config = dict(
    n_layer=16,
    d_model=224,
    n_head=7,
    n_kv_head=7,
    head_dim=32,
    d_mlp=896,
    vocab_size=8192,
    activation='tanh_gelu',
    norm='layernorm',
    norm_place='pre',
    norm_eps=1e-06,
    positions='learned',
    qk_norm=False,
    attn_scale=0.177,
    bias='all',
    tie_embeddings=True,
    parallel_block=False,
    init='normal',
    init_std_qkv=0.024,
    init_std_o=0.00424,
    init_std_up=0.024,
    init_std_down=0.00424,
    optimizer='cautious_adamw',
    lr=0.0016,
    lr_mult_o=0.912,
    beta1=0.95,
    beta2=0.95,
    lr_head=0.013,
    grad_clip=2.0,
    warmup_steps=229,
    schedule='cos',
    final_lr_fraction=0.03,
    batch_tokens=262144,
    seq_len=1024,
    doc_mask=True,
    train_tokens=862900000,
    steps=3292,
    dataset='wikipedia_en',
)
MLP neurons of a small language model. Each row is named by its layer, matrix (up: input weights) and neuron, and shows model dimensions 16-207. Each number is 128 + 32 x the weight over its row's rms, rounded and kept within 0 to 255. Numbers have three digits each.
After each neuron's rows, "fires on" lists the tokens most often at its 100 highest values on Wikipedia text that the model never trained on; "fires after" lists the tokens most often just before its 100 highest values on Wikipedia text that the model never trained on.

L3.up410:126039128105120119123198171128106140141136107151121145109092156131164120112114148115123073106139163153023146175126154123132126142114096106143156126140059096137092081071174160152157117168091150122084134149152116105114159146105186135086186144117121156133106153084130122135161152105094119120123092126124144111153073055122142147117179056092102166112137133155135179135214176099203124105114147057132121180184123103124091170174116134136155191095187111130077203071124126124135167095107091108144164148128132082129163109074127107078145135181085117051110131131160120092131101111128156149
fires on: "=", ".", ":"
fires after: "\n\n", "=", "\n", ",", ")"

L2.up593:109121157114134176096159155130149109089132070147075142126113143146158167135110098153143149104124088154158117141144125128173087153176176134210113146142105084089123083112089186110116133069117147097144074143138138152121107158168050145134147130116134099137154170109122157126134113135121061174094082113116106136120107123140116168099163087147110114132143138133114127142127142141124109135083096133126139176186188182151193120136117182097160175092075138164130088131103119121189166129116103112194119118165178101136133162102109116133079142142159137111135202105179123083043074132078156175
fires on: "=", " =", " also"
fires after: "=", "\n\n"

L8.up625:152192142151154180191166168095103107115080085108131157072128102089130080105134140143164137117180115190082161146115099105100149094097138163139157178131114121132181120164116135118109178082129091094171134143127147155137153156172100148122161145097101157102148135110160116157151182085066120198148067109087084133094084186106132189077108085150095168148185154103091155173094175114159080097113103078114118122116138057118171163124147114109101132179181111101105123065083122108170139187090106097123113118111173076106139080102133126094131113127119095107149098172182142130086112139124079086
fires on: "\n", "\n\n"
fires after: " |", ".", "|", ")"

L2.up651:103053132083175166152142132182175142059148133151120166135124125079127119144028119082115170138189102161104137134135130135158142158127140164101145194163078166118097108146095152175098148147139129101058099191068141184171141167139153119091080172122155105192095129103131194110150148108112086135098117078171112140109034143099134150100146135108069082128166112082148162093107159097206135139093116128084149119169174106124186149097191150175131115096133167185077091142149108131097140166170151114137111126180169069112153107126144121090135098133149161107169130117166113108046131131118122112
fires on: "=", "|"
fires after: "=", "\n\n", "\n"

L2.up313:111134132173149126157144196128157108152152136136123118089180157159165086159129134087096130108119123197171102126131131140155120102142185163156150161074122104082150131098152180142173127097137144129112116120090103141125107112144165140151088129155121190125067141097152115106072096115094095201128108131120170125127053120119150103161163153121120094155206105092099153156188149103148088148164147190073118146198190163125149117131084140145119139070217148153101189134090125114184151094119104067157166128141143100132139115114091085131156177119059108131061109148164120138125158046104207131
fires on: "=", " a"
fires after: "=", " career", "\n\n"

L6.up610:114081138063107144147232140115133152108084124080181183146077153105113122115133081093098093165164100208168112186117143138134130168110167140120117179178125142090118139065087160106159142094162125104088184148125147171090116136179108096084133136163149123152125134149117170130135123116093074165121120118111093118144095118135113132109115116112141096121128069107115171147193175095139099192129058120171167159136169102120124102089088114133124116133092204114136157123172112169145113141074108158149142149140149115154125140149079106047145104099102160147205130106214118166129140113143055151
fires on: "\n", " |", ":", "="
fires after: ".", ")", "\n\n"

L6.up759:173105140138124144156156173088133150123123094094060159090194116101097161136158126139118180108153104164149154189169116093148107129121141086198128150119100108119178043071121119043151144112073123111130111115182139113168133134113137160077167159117124176168109095101135144166160193124058112140152195125095151206136124094113136090120106126106089113137207158085107181080106147116111071134131063093197114124182146118114174126159112150136095108145166145165119093128140117089167170107147159128117093146123138128101160111182089126123122091160143125072045145167133155095138123162097105134
fires on: " and", " then", " who"
fires after: ","

L7.up325:154050159097186132189162141051160132115132079113127121132101104154153119114132105184128145168158128132152174159154083094129150157108165113198069125155061117122126042114149188063174122123166092122142143107184128171136107140111187127124134138108124167154087153138130118167044130086055090153106114071132155167103134090147169055111136161114078143097081121118080179100105109121075150146078067117129147109170130137107128172134126116149129133083158133150096122161173133119148147104177148090123132136103147108176134103147090169076165135166148122092107171109120107143134149139185119096
fires on: " and", "t", "iti"
fires after: ",", "L", "R", "Al", "J"

L2.up60:127176167112140169095125161163081135180181115107126161136147083146087123155195110087108108157112196183126148154125082115115049091144147130186145175031144171126113124113123132137215173155114143152171157100091102109137117152134100151105118149153127120146095108110111052119136172076153106170192164126079167141174078132147122125107132143107088113114142046115172141102135222156132113143131148060151110205143067089121141124147128104137124127082127148141130099027083143150142129120131157100128110137109141115130141123132105121068130111164127127115059135160156130136131112104142075083
fires on: "\n"
fires after: " |", "|"

L7.up806:153061145157133145166177169063099165149161085113090143131098189127180094123139144104073105122137143203152166193122094115125082153109120160168092151155092159071118084122082164116170142134130186112142124127185109101187139145138148165078094140097131162146044136138154144153156154096121145112108093097110119137119114130126163084086094168105171142102105098134084160078173123070126089128115114085115165157089091075065143113172101103175165136110162190136127124101169115120140146061171147162159155145094138113137207176114104106064148114179141142111081137140168102106139119122128138110
fires on: " 0", " 2", " 1", "\n", " 4", " 18"
fires after: " |", "|", ";"

L8.up124:133162155112114172146169174143057124074145103086108197061149078104117138142126097129071120150129140153089149133143069132104148115115082151121121144140137082109153147156131171109129116129125123048120140105097137143192085155187091103120167218146124184142089119063130072165183136079094169193170114159103164099090093164054131160124154068124044132123156112122127198174111192091154131133137147073137097139151145111112157179069184140113120108141161155106127103144083138118174142136129170082149100135138145113109128139118131113124148076125091093113115096170156113096095135118171144090
fires on: "\n"
fires after: " |", "|", ".", ")"

L8.up644:142164094163116183173180195092117095150127084100122180073171114099142117113110125081153167142205184174063142149094108078100145072134183122128140168136093128120178130148160172124085187105119075136191106130150138133156146118155102122087157135107106123142163138091154087158120170070094132177117063133147119105062075134083120210090109073111078162145156135121084153165122185108128103119122135062130119148137150035114136125095151150130092149180158123120101147059103084111136146165101136113119076124116132069107154066114155125109121087167154117152164110170148163104119084115131089124
fires on: "\n", "\n\n"
fires after: " |", ".", "|", ")"

L4.up810:125153166109133076071121123191110144143110118064055166146148145102132083159100132116121139138208090159151132072156137079100097121159131161122147154076109183056109126048103084121098089137116150141151067073119124074124164114165116152131073163130102129094150129133148135163100121104187152131144158130084115089143116127108124171127090154145120137125204069093170083142163187159129106112131169148121134132126150098117139158138143080170129067138068143092169155152101155107152138097125128203162098081119160115141164114127142140164116083119197124130099158142101104171143118118150106086
fires on: " —", " so", "  "
fires after: " |", "|"

L6.up393:144122189145118118175141169091160150162121095120097118118127186114157121100168130090110122113145086184124106148135089151123126130158150119140145129166092089102176062038138172133112157098114163111156152140163135105164175124113133194110102099093163166116111101091138088148141109127055114160104148150117126165140078099127129089122114120145130124135079122121165150143165181126191098139081039095082108154145209109136177185187104185151109196111173114126092196084121208115172072126142099187094149159079124111110166138104071160093146115165154117067114123155118103105125088114126093117
fires on: " They", " which", " they", " She", " who", "a"
fires after: ",", ".", " ("

L2.up767:112111153127074151127157162147140114159126114124101106117081119123183122120139089096065085111114136190130139094125096106162147136182174148153119187122107100105119111093158167128188117104103159140139107096078158148146144136118098151146144100071150137131089134168132175080130101105131108177154107138161146105119085109112162065149162101138099130118148139121155144121230169132163091150178056117124155179145127098134140170118111096097123135070159149115135117044105141089174199100107114106201116223124148119153152110115103109085124148165156123056078166125135101105071146080082176138
fires on: "="
fires after: "=", "\n\n"

L8.up150:135175109172142210194182181132109109125109075091143174083129152071155072106113168114133133112164123196072099161112124093086137099094125151118125128129144127118172176130143126149136150107101127100155136125144128170144138167170083156089157130062096116119109140109178117161142177070104139231141081140085081146125066162081131161126113085129084147159181121112065170176147192097140096118083111109158126176099139085135169150105144146138156099173194148097095134093107150100161148165103112138134143123118176077090163088104124144026149134160121110120132125172191147126101121155159111118
fires on: "\n", "\n\n"
fires after: " |", ".", "|", ")"

L3.up288:159029142059090164164132120134120123143164105131116118108136119068130094112152103134147101168091162150141129211113104133109153122108075145199105113158153155125120107170102162134117168147145112130120174179178170169140152114192197168093190112094098130134111101122165102157162155100137151133134115075109161165119059153161179109109119146089118147119063144171155181125177146136143098090053166091142102160154118095112101162127152119130121131093099158146103117138127147091126056132138146119109083196151115096181188163095095142085158156168129102105112133156226090135157138090172135105
fires on: "\n", "\n\n"
fires after: ".", " |", ")", "|"

L8.up187:130160074118103187135108126072107163110126122132056129134071130126120082132138094152099121159132106178119156142154074142147138141069126030155126139138090152144099135103211143133092108120141096140095072130192179203207177084131131123149120160139142197042064134181130148153167130118097108127136162088097101076115108138136159175161084130113123116122143157149087108113130178094180121158164140118087139156190169072113118180129140150174108159143153108215088142115044131097142126158123132105143144100112127123123106127153129148186172129060146135132082124113081121113146132137119116084
fires on: "|", ":", "-", "=", " on", " |"
fires after: "\n", "\n\n", " died"

L8.up748:151138150155135137142150104110097091169108130097107166109139096137069141140193113162145114107131128185091180127138095124143149093150115146174125126138127081166161085079093120119106123142126131127171164174090119173172120149176107175108133160113104147095120129113165083121096196118102116209140144095096130197067064090105092167099046158145164111109121162015143168187118160115098105161116055158162145169134137089124141148174146204127101127167136161113156141091149068145166099147126169195134124158114166095146153112114147177078122151088106104137087111129119131122112127121128128133
fires on: "\n"
fires after: " |", "|", ".", ")"

L8.up717:186165142151150177164184146149091122178123099114157147126124107107104080126160154125149145065159114206049139124132121171077141083093156128156152233132118118137200082148137139174089195106138080104122163162149183115144126150160055141085138122087113107149165131109115150175106157099104108176164097111106080143102103158117103187100151101160106158130172173041150188166136175151126069098115118109103164173120130112081138145141162114103106114180176150101101132095100121157126120171116069117146121086112145075105157085085120141100147112152175091097124116150163139147105124142115113112
fires on: "\n", "\n\n"
fires after: " |", ".", "|", ")"

L2.up230:175205107085078148162169192109091145097132125130126159153142103090102121098114127087186113086154149189081167127122120152124142106113133126128102138181150118137156184143143157133084138109149113122107125174175150173113095113158169142131175099087105094119095154122141129129093108119096175070141075111117080111131126096132150095145000130174146124118129125119143017143073136092109152150099145044107156131177145076147135134137137106141128119144121145152128139115073135120128105093107164156152097133085131112193105081161168191197139116139161133099060139124121131124160142118238153143
fires on: ":", "-", "\n", "CE", " Gold", " Authority"
fires after: " (", "\n", "-", " code", ")", "|"

L2.up153:108131181129154214120228104125098096109088133113131108112116139125135118102121166198121087099085086122091149140132129119104138126156110064120062081119150108102156136067161186123120109162129105129114182171153069120130113154171140162111122149103103138077123172099162058129133172151161116145163136133124116105141102083122177133091156116143111118152136138180080124173127111105133130127124104166199119132076173124126075143134170064095129078165169125163141126113129114105082108140145161127047157150096088129078162103190111079135139122142159149080112151086169111119141096129109135063
fires on: "{", "o"
fires after: "^", " ^", "rm", "_", " (", "f"

L10.up436:156153086121131149118192173129104136181108119121188123104097172141091144032109142100104104166117176190173131126162076075140154071114112126114112154124143138126157101108162099132140109179122070118163111136166152144156095106074154113118125107121106125126069088119133151091177119115124073133112098088111161112141109165158151092186106199142088166123188116110118153115169127142152091135096075120112125094131088171130125153147108140163143159156131166114098153162161149121154132204109137121127112136045167115127125170136093129086118144129179180112156155120150175158187136102194107071
fires on: " an", "-", " of", " a", " member", " chief"
fires after: " a", " as", " is", " the", " As", " one"

L4.up588:119074114130078062168103154122123115140127108161101179105101172123147110084077118089058165062150158167093128125156092116102180082093121143096107148106100108092121126145205156155123123117161126078176166128140129137185166118133174128121139112142112126161004093117118152116169170094184161134065166109104173181095054130146121150210106158197149124106130106159153137132180169110162163103183100137081150139075065083124128136155106123174191129129086133153114118084062157135173138150133146160154130174129126132119144130130098107094131159152061124065093138136125142103130151121177135143
fires on: " 0", " |", " 1"
fires after: " |", " Pts"

L11.up3:114121167103138140096175100139139144203108124121108200121068163107145123066097141068052088103189153128135132160129124176168115162130109061179118162110107086027106117073123119088172176102162102155140173131113176123130136136120127034098150096105139177139092169144155100103142078134140151095110194115104117136146117057105119180173152155064116139164106151094163185154145128105165152131144077113143151144154154151107106112085121098111073085130183099101129115139112101178133169118138129086158144121129167174177156131124114158139125136139166193190159091118110117154098128108133131130
fires on: "=", "-"
fires after: "\n\n", " o", " co"

L7.up594:123168153105129227132133150133086141115105113068102140004100216152202142135143114063121093096164147164137073123204139131066188092060153145128122162139103179125154126130087127137087121106155102114132143198176099179118105115211128138084137146161132137149132095172119129081113148125135128128170136168147120120143102094136120156168121098146147118126122102126129177162148157085103111101096075086158078118100165059117097129101144154130156126071145149164108093130082142129146118100112100118131178133167097141120173117133176178113167157119091125117101131106157037140079135156171098101
fires on: "s"
fires after: "'"

L4.up303:191139128108142109140122148136119160184118091048082168125138165052134136108074079146107181057137132125128195119126121114127083089114158135135134129107137185132166140108117157181179156123145105113149144117142070124094117149123092130202109132106124101156071089118190191153135154086122156132131166128130177111042109095143179164150048097174115146093131132127157095122071172157151149058146160135192149107167130116114090153172155099146099115158140103165113148125064127176159124149118088164130167174087085122115117118094120084155162152093179111153103113199160086125101161113104154101
fires on: "-", "|"
fires after: "-", " |", "|"

L8.up805:172189066121046187204153128125120150114132078094113160129137124141098182157153140072056139134135127149102116106105121146059167095103157133117127155136076121140129133189170114119122175101160131093082139164190149121140108097139143159202147121145173116115100130088120132112126134135116178089096079151151109053090102126103122167129110134082125124189218107093111082136128155101167152181062106081124144114126083075133155111112182156126128181149078120159039081049104125127144175204127099078130126154144193115159140121148132136068150161138086121108176129140154119131140122128127091140
fires on: "\n\n", "\n", "°"
fires after: ".", "|"

L8.up43:137189106160138198194172211104100104126102085099129148109130104082116065094134152127146120155159122190054142139126094102118130088108126149171155202128110128130188115137106137113123194095104108094174131125151155148172162169180083131141184122093095148110149109108147136157148167078067139197126066129093109140104098174138140160095103116143098171137181153128088163166111179123149096120087085090137114123131138045099157168137158124109132142196167137112105106079076128103181107187113125139143117135120154078126142107089126122074106099134109090093169117183172133125089118150115114114
fires on: "\n", "\n\n"
fires after: " |", ".", "|", ")"

L5.up730:128110087187146101102156154180073124182131109042115227120139109104128121134130112139120147101183133142103172102158136170133069077160131125142123142084120113119110112171093178128155160077132126148195134102112182051137100165173075157095064146099109098150088118112096128179087150082143103132157168135143182128128088160094143103120102127100059101103117085096192060117149134172143156092164137113112115171153078132139173119119140127140111138149110108121137087127119086179135209088078149106194105121128115167147116144127100124170099089205116130131088123158078162127146139107158117145
fires on: " |", "|", " Report", " Notes", " %"
fires after: " |", "  ", "|", " %"

L4.up667:143095120109116120153161118110116133144123134142121141065072150111134103140118107094108125156157190150126173144132117142166123143140170126116123109139077084136135077085178165168145107144168128125154115076184167167137124139114147103093139162118210163063085150114130103170103144106052117175122202112116151139221088168158130150103150131143138112105189077114072239117161136133225096128136128136101110123152167050108078109112152083154113142115188130166111147097146120144113134096071112026126124163141137113142168098112092134159172152136081131137132109109133118133117139141094136079
fires on: "|", " |", "  ", "."
fires after: "\n", "|"

L8.up381:140169123146125159127097123171115140126165142133141148112082137147135063141097132100167113126169095122076175099173133124086153127126115138159149134144044129124120125160178165110068158140183089156114149163081166150110141086179096119102171141132148097114129143204106134093109158130061168137167089170149102089076093121117136120129083094095137172090179085143185133117067220153119061105111103125135138139126192077114091162074145085113175163133160096125114150072091116143146157172038113079136162142131145128131104071131129130110137194184075134114174135116146119103130101085122123139
fires on: "\n", "ing", "op", "s"
fires after: " |", "|", " Start", ")", "."

L8.up604:145184088150091185204208158138086156138076062115148177080059146112090101121140175110123157128159126204111122175150098115120135074082096148132155167129126129098155132145108089091116178057116122106146110141158143171132168094161129140132138118117127141139069112138128145154150126097067125174088056114070116146120078122111144139105080107165075134154215148111147148131121130135158070142106121082144125133125138061128166155129136150137133146134166154116104118081059119098159115173127135130135063135098210064121134156099133088096115113148110086181143173147178143106143124096104095128
fires on: "\n", "\n\n"
fires after: " |", ".", "|"

L4.up225:116182126080149134120197150136220132106126129098118164145154133117164142089122136097178081162121164131184159190122090154137103151123071071123077118139130166133106158140144157085135080135165125087096197163110110136155121142090128112146169208174163099077115154119134115176137209096192124064103093072188136097092146111151142108124157146151068131168094144164184103103142119122129125144150111121130147103134107104123128171084150103129136137128119191093137149119198160059133124071101142178103169114086139109095180148130106083154118192137151151060106130125152119129181162148155138134
fires on: "-", "{", "/"
fires after: "-", "|", "_", "rm"

L4.up555:126110193176124115149140205086119120170143137151167059064143166098107117113157180093130169093121211099111114141091114124108118136117138132153114149127089169099140155106161101163168170132118131128191109177088118147211140136154114192016151138112128124119139160144122141105134113110106078158097128134101159094122101090117141150151109089127151142090186091152066181094119166114164138148106101125178122169122211121125144102170144116152131125097152139163115207058079092111169164107102109089113129154155120081135164092137134135096148123111105148064103098110119130122089121106075171172
fires on: " the", "="
fires after: " in", " at", " of", "="

L8.up350:144175100142123210190207187089080115109103064085126199105115122091122121119160128132145134134154114175079134105101107088086163097108132139145139161118111124146194092172097174121151182087145096081157146147114156146188157131173114137156142117108115145118144116103140120167133198074074154165149071120096067117097090178117116181092094083123070158166199163117093139164111183116152084133101087081149152133119135083115156134140133138111106134156189127099086126109087098127165155190105122100138126160104209089113144097105131119088127081148133104115127092166147175107097116149102114075
fires on: "\n", "\n\n"
fires after: " |", ".", "|", ")"

L4.up565:125136088163127121155100132158086115140098094180026137085109097104139102157105112149153121174142083137187152117174118114129111139148164166146102135137041154084130105124114147104175197126169102161199107175196058106104143103157130129132113129101123127142143130109147126159099122115084111131109162121101099129119124146117172114140156082081065153104083144140178126128151082104133068102116137149183114150133128040116183145119129145133163134102085148142084121131189073081204085117110069103155103135149191150181151170080137121114128093156137129109112158117122097125136124125086076123
fires on: " The", " This", "Rec", "The", " this", " However"
fires after: ".", " The", "=", "\n\n"

L10.up667:133088066170108158125210159066118159098117134119098132058103122101123102113065157070126055119178174166177146147182129088110187097113085112105066166071074151096118080129059130136097148091077108099105131087118112086161155102172116119158140178128112170077108115142166062106144112131143128131105105168144120097105115110164142104147112085123086156086136092081131190169165142131170101156121156124116102098138171138130188158171150158120149115123119169130120165099115155146171167152126130113111205123147185111157150133137141136133132138089146126128139153132147066120109098101115138118
fires on: "s"
fires after: "'"

L8.up766:134133141142091100138114166099186060146128133109127129139112126114160109119131193092142149114142183136126116160113108095069099048115167120160144133166162127110182108111105126110100157082107129098119136084139149091157171138169098215126163133097183172141100121165198088179119136095084124212106130137109105117101125164101100148085066098093116165078130133079124184119127147137139109109051145080139166164153117097103130145119104197136088131139108045117103135086159124123143168123120125110132125142060134080155119132081158186049144112122144127140167081151203145176096120093146142152
fires on: "\n", "\n\n"
fires after: " |", ".", "|", ")"

L5.up743:148086118122157157255145170083139125183094136115160097137135167087117093062101137053111162130148120193074122136141094131126103142117137126131137189152101067101143071106175125153094204122117123104178133154140135150171109122124141106087176151100134115118107137143121137122062152111028083136095130107119092120105032156190125163137126186079113134101146109099113146143170138130203120159118065123120120165150143151108123149123133131167111069180123184174126135093162116126133086172135103107127129148124133073113150072124136167076151132132141137119154144091193125148109108170136088129
fires on: "|", " |", "="
fires after: "\n", "\n\n", " Party"

L6.up2:177100138144134143168139117089164102135137123123112120077153115078137111124169141133118110085121111213096124175148174132145048150162154172109097145080118104122122100039123154113136156116065148135160144172157146098137117183173104191134126119076148166119168134069180197127138158092077099129150101144105153175118096161153148135123131146108116152132157174067169200136133159117178091121110097154134166148135160112126161115132091143099072136119137153169112044099143138156159127114136076054117100179153176107085159058096093132092127055115180138105116131150174081134102108116113141085
fires on: " who", " and", " They", " they", " we"
fires after: ",", "."

L5.up548:156112140090074135131156129150137106104147126087095226109082195118116101087124113104100143133075127131058082137197115152116140117149157114142111143172084103136114115176154175173154163119158168082144130159128131129174154123144141150054179139102146122167064090119134149121115116113139126092115108141157108130125103135198139109107101151192156106113096136146184067122248142098184150076080079084146153160109073122119075123144062120157147142106115169177094167166103121120131104152092105125199144142080118068052130137134123155071129129165162120115155147079130138107139133130136152152
fires on: " |", ";", "."
fires after: " 1", " 0", " 2", " 4", " 3", " |"

L2.up548:136082111128083136103186143105097126125153106143029149121132090094093093146049138098124153133158115203065130185096131126121118128128146156137134160164070127123140107160112161119074182086185083112043125139135115164144139086140145165112107071108114138133079093149110213172172146076116210126048118121102111118138060131115110135109133133199114136106119164129129121127158197118117102126168100142099142128165165059122152100091150179150158128105163176138069166084124086155150132170156111108122136130142150084169129150131096122086141146172110142076109190127150113092062112060119143108
fires on: "\n\n", "="
fires after: ".", "\n\n", "=", ")"

L5.up881:133110111086104168138161120143065115090099134094069174170073172113139117095077133100140162118177110129059145132194125147114138137146174148082099084156121147114110112061163179160114114144190085135117143130165102159196147121185178188130147137114147103138059117140139157102138097110139106072153089138124146079115110121084153134146103156119154112099149097134169099155141181104186098138131131112140159207063153081106138126123091135162085143119167097189125161127091112092124102155056169127186132119116130094175130096198137110130149076125113136105066136081149126103129143113145122159
fires on: "|", " |", ":", "  ", " Elevation", " Time"
fires after: "\n", "  ", "-", ")", " |", " votes"

L8.up474:143171147143133158180160191108079128133086093126143165067121128075101097093150142124113132140184102171079113150112112106084144093110146131150138192147117143150188122156111165111127168116123092057134129143145146169172157145181086143116162130070108162125124120134135154165143174046078102167124077116068095132089121172117122192096102050128097153129201173108101178138128175103188102112072095077126159135139158065096157151109130141134091125188174140106087151082117147116181130155099081099109121138115163092124139072091113099053147112172123106120166140121182157134091101155127095062
fires on: "\n", "\n\n"
fires after: " |", ".", "|", ")"

L3.up624:167056163182136101115233172122123135206066097140058086153117138114133065115128116103127089149108137139127151116127108143178133137103149104193081190129106136072173085033143107138178158124122102100120126123078115114169125129164078165123121127137168142129117134171134165125169115085122075078097153128094151127134077082141166099161159201097123151149153114103085172179180121149117068146126103143106100159115137098092106127102099147173106135090186136120094148126184102165121151107090114104126168100105128091124163117129117158083137075147147113068090145163154091156145134145093160119
fires on: "=", " ="
fires after: "\n\n", "="

L4.up286:144085122070132141125159106170119109062100079089095160195089174118132116071121124108150177118104107130114126129223097174146101151196143142155102121151133116121123098105096213126130121108196141136111128153149163129132171150161172139114141134086099112169099094095147164124150124107126100074075111118127138131123095102136137078180131185159112148118101133137196047116164171104161081098134083066078155137167094127125110149172059091133159142156151142125127068126101160143137079134100143070127122139075105129134168179129090133169133075153096143107127177119157105095149136069164169106
fires on: " |", ";", " (", "  ", "0"
fires after: " |", ".", " —", "\n"

L6.up375:152119071175108139169189134109092145116112099128117207110097155081126116104132130178147112109132079135057079203129120179053114101121162096131134116191122150115092140086140136152111140079133157096129146170169126182180170106139139149101124133102150141091050126134146173130162114133127136142108035161121153090133107108089151134095091171148173134129114081128115126101210200133133075127137096116076170162113095108115159074115063147158145167136171095130142103156089102124183156157108164140160110105093156075141116153103092119124169088146151144097111162145173143071137126086144097155
fires on: "  ", "\n", ".", " are", " is"
fires after: " |", "|"

L7.up385:154129127089065164192176161109158129162057108151093146150096161074141076115098061078125089152216084136101129117199120142122118162099163096144092133165071080122109069113111156140085128118122112071123135126174175186154179158074138116130147148137142118109080131168114153105149148106125123094129135094132123087096122118128167147115128122075109128109112151164140240102180202088167116145114111115114202168157179147106118150121101165147103116136119142181120162150125120115161130131110145071152100175075176105105187117163075067108154127128157171151078130109155113138114114141127106119
fires on: "=", "-", " to", "|"
fires after: "\n\n", "\n"

L4.up416:105123083158115080105090110159099145141218107067103184117141043101139101079139208094118104141154181144122192165152120077117089028088150097161144150131114149113155139101081121102128119110127122142175124112131078104168114169136095192146152144040100098075096139115106114090129107130104127132176110083124152096114086156094145130072080131139117099105168137104148091140163175188135105118131124155159107139164118093163140101164207097095111193099142125114145083091091146144135086080124145132131073118133106137144113178129107095160128110134112117146100126140150112146085155103141133146
fires on: "\n", "h"
fires after: " |", "|"